config = dict(
    num_hidden_layers=16,
    vocab_size=512,
    norm='layernorm',
    norm_place='pre',
    tie_word_embeddings=True,
    beta1=0.95,
    max_seq_len=1024,
)
MLP neurons of a small language model. Each row is named by its layer, matrix (up: input weights) and neuron, and shows model dimensions 0-159. Each number is 128 + 24 x the weight over its row's rms, rounded and kept within 0 to 255. Numbers have three digits each.
After each neuron's rows, "fires in" lists the words (lower case) most often at its 100 highest values on Wikipedia text that the model never trained on.

L2.up126:109133125123163159122139110109128165108117146109093117096102139136148135126118118141108153093107109142140119100102101117105121163128071095133120156125141094121140145159102162182061125160101102184122083121142126162156118131121157150100132110155129150115132140110141111145110122128098138179174108111135112069123119100177130122086094109115106119164172155123150087127154134158148107140120128131150133117128132133139115139097083141124154133098138102138140154154171097181146128158146121
fires in: "in", "while"

L12.up955:086139173124150180133105104124166134123150087109128088140112131131118106111137095095145138161138081142149106132126074140177092102133144127155137140145144112074142131123142155118144124159139156126141162138095148112167145129104125156101160136096172146120094113127104143126127090096144079161140137147137161142191145124135114133119090117115096107111111161139124118156126112147111116100148133120130080143112117139138087156125115121129156126141093086076130128124148076147144158118168106
fires in: "in", "against"

L9.up774:105127127141160145124133101146134127116152204137133114149102127135165131085133164147131135127108109093105080114141122139077130144138115109110151163181121135080162130121164103128097137166093102076147126119133165123144125118135115122170126167144152111143080144163128148118129101171173103180112129148114120094136162118137135140155164107164119138144157115132121138107130087123125116096120126082125106122095100094098117080151119131131135139107113114165121131126102121143135091092164161
fires in: "1", "12", "11", "16", "10", "14"

L3.up872:139112178085173119130152107163065075142118110142104135104179120148112127112166099134119166120166114159127105137098174129123105070150166118157133136137127090134135063146165109137150141149117085147131135160138146124127139096105118085120183134110183144112112137111114122112133106116132139156143107120134096137141138121139124156149116147122128136126092104082129126149122130142114110125133135167133121148130091096127139159124105120171106159149118126181113128136141129092157128143097166
fires in: "was", "were"

L9.up178:139120134106143153117072137128138118121132150158179131156137176149127114140115134124139151095099107152053106120094133151123112127136106111125122119110131181154128138108144085146131105099127130126123127104080156138131103183158172122133137137123127138131110137094091162139121097163117135149127109156129136158148148126135109117079086070153175115160114149137105099151108107153133112172109113166122149128126141129137127131106078083113141107127137146168108159161121113158132100083155090
fires in: "february", "april", "march", "october", "may", "worked"

L3.up38:166162089159115081158140130118135121158114150133149125117114140167135114134102119152140136177132127148117140134117147091123152143134118106111147095091146145139173176105119105167135107163082099141128102134130205146131121138143123150139113128151154111155080119148109137105145131190150160152099117126125111118109127124151094137173144146104155162118153118113134100096160130122121121207118154122161136092113109107124144110112079164125125119089113128094108151127123139085110123147144108
fires in: "this", "a", "his", "her", "their"

L2.up908:101100118120157134124125141129175100114170105145099160145128116135118121154142134118113115121105137100124142126126100117181133149129151091113109140106091098152129115101150107146116123150108127126150113112119162148101111137172084089109133123135139116127196097138173117147138107098131158121116167136150139106173129091077125129093101142102132118154163122119184128180148105136137125173130155130127112112106163064165110126108115158146104186160122099109115082098153124147142119130140138
fires in: "binomial", "genus", "conservation", "order", "state"

L5.up781:188113125124117113118119130089153122113095167133126152144117148131116144109142130134130116099105108111170106139131121114135149153139126144122160138121084120145119094141094131089090138111156103120155099143128172147135118106113137074182158141105121101129132143154091129097187152135153113115140123134096172111136148102114112122112136128122171116176169141103128123112097182126155130112137103165150107130150127085120118137120150169118154114114187144139196119128159105085171094109122125
fires in: "and", "other", "coach"

L5.up204:114124152175177142140102151151176156174119128142146096102141122125136113179125132164158169151123082135142071117139059131139106122126133125125113139143145126124114098125122107148167118145164131147143132123098111119163136107115102102143122126134068082106131095094142106129147133112107116161157153151111110161104085150109099077086135133098152143139121136106141131126125112108142106156120107162133132163131149158114140118105071130118141146109150105133140154176150118118078091140112122
fires in: "be", "being", "would", "did", "episode"

L7.up808:112113088146116174134098141131133138134162127172119155107149115111114183135120122138095150154150099084141126132142120111143123153127153136145123112139108151125134139164142114126124158095121115171178126122077140149149117102150127102120114159151150110128131140160069153150156099131116107154156165110082085104136082139097147136123130148129108126093185123129153085106142118111134116137070126169097146127129110146122091111101157123131101113121122138115108168116148157130094141209136123
fires in: "their", "king", "they", "kingdom", "viking", "kim"

L3.up481:164144111171114133164124141123104105102128147123159174089111122075133080123143129147129151132108121117130132122098132112171122152137143135145113105112146107149129133109146117131157117165170105157133145165157097090158117133062138084179131133126106136101116122123157159139143138123099160124174152124128174142122102143093115117135146157133132116136136144081117112104138106134113105101150143116144135145136159196131108074120107139113109134117095061143134080140134111177142094138118105
fires in: "june", "japan", "japanese", "january", "host", "junior"

L3.up327:127137127115119114178107160095179127127129167129154147114102117128105156137094169130138142161124149152133149153093128099177146120151107124078109100053142113116119076116093143162115118110145128131135133150113137139151126106143143105135145136073135159112132135147101116129131143098155162127154110121113116142135136143161165087125146108098102117093138076151119124102135126114075113139128164088100093132139153092137114108151126119152159160143123153186125098132110136170098154116140167
fires in: "in", "at", "on", "from", "of"

L5.up664:140094132097136106132153137143111153143082128137127100104131119117148103122150106162187120091112145095151115113122086096148113140137118109126191172134167152138123133153115159127083155149139107123123151109126154123166140069119127165148159123172149114130158128138177152139111101161134074113124137141128119120154085103181097104144151127117100083118118133139101151106125134136157105118153126149153103121074123106096114125138124167162128148083154145135156112109123130101114165129121159
fires in: "academy", "december", "according", "accession", "accepted"

L12.up881:116129133065120181139096153144092115119124127160109127132127111104114111125156130135136120108139139146091115112132120151112089162118088116160159094129162131110126147120114152147122167105138108100108128132130143139143127137173105139083116130145131130073155137150178126125141108119142104113158177166128101134084148111109144137099108142113100099156123154166153139121110144177170165149103166097117132147162152157061173103164089091120103120155113163133143122125125125172141114128131119
fires in: "2022", "2021", "2025", "2024", "2023", "2020"

L5.up477:106122142133165131143126174105138126139153126131122091141105134089099101148161184127138181131090122130137127110122122120131159145160135124117118098165124130176126094152124126133146138177119128141144123143095155167121182096126123122120185158107192138121112156142115137122134174139082120148157110122097106108115178125104149087084139139155147099130115129122117119096126108106109119136138096147121135113082120113163115120103148121171108080120145067157120154138123156139138086104116106
fires in: "not", "no", "so", "or", "san"

L7.up452:132130099110128101110114133120095131105130135105160181158163109073128149105155119099184134105120115148117131108107157115074089146148124118138114090110107128080118145132128144100102192166125106110140130149143072135123157134127121102143074144113156175112157084120119123111117156167144112119162138162160149123122133106142155123102120090141116125137099117144140182109112105149108124118138115103128134141102081123163164140122106154146113089131160097154147112114113169121146149141149150
fires in: "other", "one", "only"

L2.up870:120129146129128122144103098136149125129160136117141137118111147131121141124110193111140123147147120145114134116101125112107141105178147095155160116088118123127104119109116166097119130161129080123119146108121107140128120155143115131123103130145093140149129095115112148079091171118145131142143204108125129169104138109167093048122146139103181142130123164099124118109124126094075123066151110134136140147159092127142148142082110086140089088157146131133094140125122101162141135116154131
fires in: "united", "university", "royal", "late", "york", "los"

L9.up625:099112170142149140130079130131123130124160138120162117106127127166112101162136176181144126104165145083109124143170124125100134132125137112121130142093087144135125116184141181122140139154162109181106156123110131115119132157133090093162148119131138108130112087052139102096125132129155107095121101153129113162137113160115104113106146120141135083150147134128102102150124126113116110110125146137111138070139139103095145156127130130136110155158170102098111152113123158093148129088135175
fires in: "national", "second", "non", "basketball", "synonyms", "associated"

L11.up845:126105121151138174181114119097084145090157115118169105098142148130124091099146106098151103095102129121123125102110136119138154095135141092126118164115139149118116125120122136093181144188179099123131139103139150118158138114097155129149094140104134156148122133143104146154168137095123170155146150136166132096105145162127111115133134110105161102124092118162144126140103155130148060146135132184099148112091160109096160111168121115124126111155120084128141104117097134100126138124136108
fires in: "may", "december", "january", "march", "july", "june"

L3.up478:155142102129101086136138135126126135112130142125128138153149160168115107134129185089115100135131118161101123144142128130123165139175107110089114137091122151082130104136157068120128125106103138126118144162158139146182136147118142121161139111146073124124094129132141150121112118155128136165149116140118100136061162147117068163126159166096109167104135135106088107082145144147112120146145115123125122110140085113109103125147095141091135118174172131128142159147132145160108138160119085
fires in: "his", "their", "her", "s"

L8.up442:106179108138111123127159105112158156122107143129143119157179112103153143086100108097156164098109103123103131111120110138109151139160123109113112162119094101124098162157113104107105152149136146129162107167088125166145134139085127114134139108091143117163070136130172147190095106126129114120137170139112134114137126165135135151086132122118127077165119097154126141111130124118091137122126154132150097115103136131112153179108144134127093135125089091124075123160144153166125097162128134
fires in: "2", "21", "29", "27", "25", "23"

L2.up786:132137090137146087127122134126125139160090137118155140126113166133139146138145105137100141112111126120143131110092148108127093132142159122109111104120068116140112120160124091118112114141157162081136101157152140190126157106153134128143129119157172114162144126123153181149150128117153124158118162092096067149106158138138122101124111160140106093146134154101119097112142121172146134129153151157112130122138163150131059164136118174143094126109103136165107151139119152088137137087180147
fires in: "also", "there", "all", "no", "so", "it"

L2.up104:133108119122139147131133119121130116132127123110142108113180125129124126091140134096135105130090140131103150126121129112113113146118135122107157104168107106164114062102125091179153084189132095128130101154160111103113129134110124088108093134113156109126112134169160176158139153119121153147079159147121145148133135118083109127129136110105173100096106105126135127106152138167108126181139103173137133113148091105082187107113101153108129113073115147157137141120148083154150144130136123
fires in: "he", "his"

L3.up52:108103153138131107086107075124078126108148141111169143153118165130128146140113166135157134163112116087188145134079122111098114149147115158112134146130136158116051131141137130148125123109124108115090114160129163128128121103094140088135136120114147140147132142139113117130119142153131097146160153106132163156108104161123158167145147141122146120103128108134126156124099151116053117104132118154107092111132097124113137164141115127079167154194123107102159128125142143128099103097154105
fires in: "january", "february", "squadron", "september", "december", "secretary"

L10.up191:147142119131118120083094089129124113157140183139115113080128144138118111126112148119132135124142120153107137102114086110112102161139117133154144118146176123113163149120119120159137127122107117136139104122150121159141165173146167133156144122148145152137142109134130138113082098137116135129119097161152119090105108120133097196140103110125083101142122110178158142111157144133127144111139082151133165132107066148088110131129113149142105132095065113118161188120117118163110112070106153
fires in: "in", "after", "although", "from", "for"

L8.up679:146107075083135126107128153109092123151117133172156098148142117098161153171088157113142128107114156111103138116107123121113102157119145148135122165131150145133134130086102204160161122113147132144131128116155164154122161150130113126118077144167129123115099104115104126151137103165126144105121152134147135160077120174125132130120154150141116099137083092153184137097134154145101162114117125149087126110157134089110134126074143108166142105089109119102137155123115150147129136135092126
fires in: "between", "two"

L2.up306:129138142139129095093134170095107120121161129155131121149138124148116097154180152153130119132156182161127124138157123153139144155136106094100122152111112138141149139162125159130143103109121111069066138170111080168085206139170105075112125163135151140128144081129154114133130150122159132131114126118112154069083137167104139118123123120128113137115129111140165134103144105104097114126111124151118131112119155116132111106122172149167137108127137087105131137111150111112149110098117104
fires in: "0", "second", "third", "end", "new", "8"

L12.up454:154108131140162117157127150142141135114109128136154090133096123164107096130154148147120125091098101161073086144120152129150126106104134112124157154117079118146087103162086097157097094180124092156154137115131119138170171149166121123114111082129134160128137127115151140102125144150142126098126155120135154138116109134148142074114112163124120134134127165156140129133126147065110134135094067148125111093159136124103108102132165134149136163172093100142105134090120159152140114140112141
fires in: "to"

L2.up305:159136129119113119143098123080169156110113094105140142098161086109134186137099125135148139122146101145093118110133156156209169148139123075173189136136105135121081100123155158106132143130112149189146113101113150154137142144103103117149123103145130133155148113116128139091130113125106114099128136162127135135127120120149130113138121104150116101141087153134124118111167162124102100126125099157137127082104118150112140110138121102159168078146171103145125129122135114174146097116135115
fires in: "and", "not", "located", "moved", "a"

L5.up602:120129096120117116091114075111124139115188094116140093144129145166124182119148142184113116124114156127128109151129139163130119116135135131173133190155123123119102135083124103138100126102100107108152069122149150111108138159139142154126114159077090080141137140075118170146145142121134126117117122133141134117196097111163135163123156137108123117141120132108137089128126141158131106169108122109150151117119084106131170133113149130129119094089128128078112129116152094162119154136138134
fires in: "mpa", "high", "march", "german", "much", "may"

L3.up376:158100106106125131082115129087122115123175127123157164146156104110097157112091136138120107166093112153138121101137171097124148126147119136119109138126152102102093138161157115137129117165101133139127118107134113175139069083143143118113141110156132079140064109120136129092106146121126155136096154130131099142163124107131133164136142124133189102142171111124103153114111170154093108133110124144136124127149150124105119114128085111138140080105093118196105137166118116148147103093143111
fires in: "he", "she", "however", "guilab"

L11.up616:149144081110079135159166151100123116118134155106173086146115119132168126072166147142134112133115107110129131135131107113116146110120085169136104119174150173120091149111120131124151140102112163093146093144140153148123107147140113118129124116140173133117138108133083114144081147140116118098073120111126155147115154111139100138099140178137147122132131090112175121121119126190156144117106102126126129135121073165164099097118152132163134149099131155113113153131085140141126159159096116
fires in: "two", "main", "majority", "robert"

L2.up518:117143122115117135097154112162149115149150177143139126142147150109137148157151144141124103089141096154137132173151141125166112145124123145109178181160187128151092125124121109185123087117107111153134108133126141121165144149111129074100115159105118158143121112143151130134155153135120104146141144126074126108082118114128147145124117161136110138130149089113107105125155157137113125094182104107084121138146143114126161126111112109090090129105109115083088154130121090092126079172146112
fires in: "he", "had", "have", "dehradun", "head"

L12.up434:162136144086080155171104163130107108120157092106121171142156126150059111138119114176067144146141150134143131123161108074115119117115117143113159135126144125123122071098138136148109104140118119133115138131099167147103126124125139106139165121130152150124119121104129144110082115113105106125127089154131079116152118115157152129146090115165133116110104165129129103155110149122102095144134127144151107100143132107146177098120100087126135135148136145118130166131154157133126177182075119
fires in: "of", "assistant", "education", "for", "association"

L10.up332:128131131168110138097118147101182135106117162145144127151161120136175132099069155141095147115079107100117110136121114154153146080142132132127131099102106095112136119099142140135130130141142130147090107154138105126135124104164173154143101092167104106127151127097101148114077167142128153110126138157121127097065127104155121189110095137134119116128146143185124142159137151116093140062131116139139091133125085148131099144126122110128112152148101083166117145147105123142135120135135112
fires in: "during", "being", "finished", "before", "taken", "both"

L3.up762:118132111149164154131115111165157133135145148169125086162118139084144078136143112165169081091084094143149131101136077148155129119128103099148106101112130125122087115151115121154105152109095122141187147126125154158138097132111083111131140131097118100144081140125097153112151098153117118132164086095118138108120147144140165162123096132121096133134111142127151168105152138120130120093105147198120092128129126127121155143127131102106126112152143124149133101129119190097158119141139137
fires in: "by", "for"

L3.up955:146070143156096155104123121140139135164143157145134138135058124158096140147133124143166155136121091113118131162126096124109133094171108134164121141123134099100125107101161123120117133147139059159141086105143116112120182137137123127150125138135136134085136129107109101119105140101107140116102148148126125137107097182106132130123136128136154141148174116085119126132112170166181153179145110129126143160129117177137153117081106135160135098112124145104137141065158131116133140158136108
fires in: "university", "united", "south", "set"

L8.up544:133103144123161109154086110142144130083151092150142144164115121141153145121072134126117125135116118155088088138112098126121147143128094172085113085154080153114130134149147157123163121173149134179137106112161104071202132156109152128111135139172131141073146102106131150155115150137146102139117105149109150147144102116124137081088123115131110140120098128127130119122124164129117095119115101115147111132126165157117134115101104159102122161107141161130129143159126105095108160098124165
fires in: "between", "first", "university", "confirmed", "affirmed"

L3.up242:104127117145161122112144146163101126090178120101135149106085179085108121108139178128136145117127109109105117113153136129097143104156104132084124143121116124153130110083118115133120166138099121125103125149139096154115087126123092156091156114134167146155163125092125130088124104142169094137124140144132160125159161121165182109075091106106144107126086165128152108112124147104129111153124129117143137125116167130140174114139120101079143111129159119119164118163138132161145119166171156
fires in: "of", "for"

L2.up451:116138128086131136185117133154098111121133131138134124149083144138163183110103130094106131142123146142137157168112111174135125132162159102117152116098166092133135117122133065138141138142112088159153119118149137115131119089139135143082129149151156156141140089110115122130096114077138164135144143106161180144103099162132103137124124133155120089101145144115145128102144103152126116169185161097154114121144148148122121131164136105089122093143139071108093138120094124130166126126084133
fires in: "there", "where", "website", "species", "february"

L3.up243:116155113093071139138123117094123119135114150103152103071145181120068129170108135140130116154124132112101117131128131155172122123147111125157140173158105140118115177127151073081164136177128096129125107100128130116140145126120090118146195104124131127110135135137117131065116173133152075131109125109112121129164103126157133153105063121148112110100142114147142105124128154130103105104133129141142125157137091121099142126139144133141112117139150148120164108153138144132133150156146182
fires in: "member", "many", "of", "minister", "democrat", "army"

L9.up92:166091139119124132109152095115140126125124103124135156128137138163107130171108158109120165114113135092121119105095131103107123089128134103141127161134080141133126146142120121180128111151112111156145076106164107145194155084130101111181114115159134110096113123126154148116137147113093169142103124121124116139126108111170097145164101121118171113088183105128129111132149104091170092165126092147106073139099109121141119136134131157134127150099150114144141100116176145088126117141138161
fires in: "to", "his", "each", "henry", "hospital", "wright"

L7.up193:099115104142150105138158179106110120125149102136115120113123128104130109125156120082117068140132133129156108095153122126095134161106117155125122131140153062103124152151099126126157107159141107130118142141118162137137090110123153124146129103136128135166087145175144122140158133134119117181164170118116150119200143155098098120129125168114130137172123138149092097086128160131124088119134133112125112078104118144108088151120121120099203119141133080130121132134080139149110135147109137
fires in: "part", "house", "life", "country", "vice", "staff"

L7.up517:112153153091141125116104113185222142151133166083105190140121152137123112151132153120158104114134112071100101180136119124099132114147121086162130150144152135105121089120133133102105099126101127144129128142162136141154167121155158148154125087150169112147133099133140106119121092151149099121079107073121126151100107154131107124119084154106102121109141149138159142112131150093134171130154121147109127103136122128113157175118110117134123117142149124145136140145127108115108144149145146
fires in: "her", "members", "s", "review", "revolution", "second"

L2.up878:146115135130108110096128128136122145113111122166161130136098077136101119105143108106073150140143150129146073122126135147100138167166114138099117154095194130132194105135169124142118095123109131130128125106106125149139115135174116114161073123113132138118165147119074114136130117154120153133135151127168096093113168135163169136146130092093119123181131119115151110147142113159094164133104139153179096120142149162151149139096127143135126144128130117088086159145114148148124130136141094
fires in: "this", "two", "three", "spent", "they"

L9.up60:065095148108162170104139093092131187087149180155125158142131172133103123182143128124113101116102143102185114093113126084125143096088115084127123121130156135113148111118121139143125163101126108107153160141116120143124177151170139142124088124137094065159128114103154126132098122135126107115156148137131090115142114159134104095112112135163164117138162122142135129136130104124102103117135112114132137155102121151151137101119098153160148134179137113116126133109104122104141129170113126
fires in: "one", "end", "none", "field", "organization"

L5.up893:114141107101152131121133103103142157102131133157145101114163091110124134104130121106074152150154125086120092136098122111127125135118132117144114160162121130123076097130122077111129120099105147162172160141112136155125126134148156134114147182122066131114098112129131154142153182084097115132147122158092118119107130113130110119106106090097098142154118109120094156132082091122139130131143109179155135133147101102114179169145132177163120120088132093159097153113146119136136115096130157
fires in: "was", "were", "not", "much", "can"

L3.up280:075123125106123144093133111133127114108137125149131127115150147122154165104172160169122124105131118163131088160113128131144159107147118087116077094114095113144142162121093156143107074174114144138132145173143158139137101112177161114154120127108108081114133114132147127134139147125120140116135117104088102097109112139113091186155125122157099139165155098125126104145107119123137140138090106158155129157150101109176140125153154121161133132130107118135159074106135167144060117111120126
fires in: "american", "july", "addition", "awards", "america"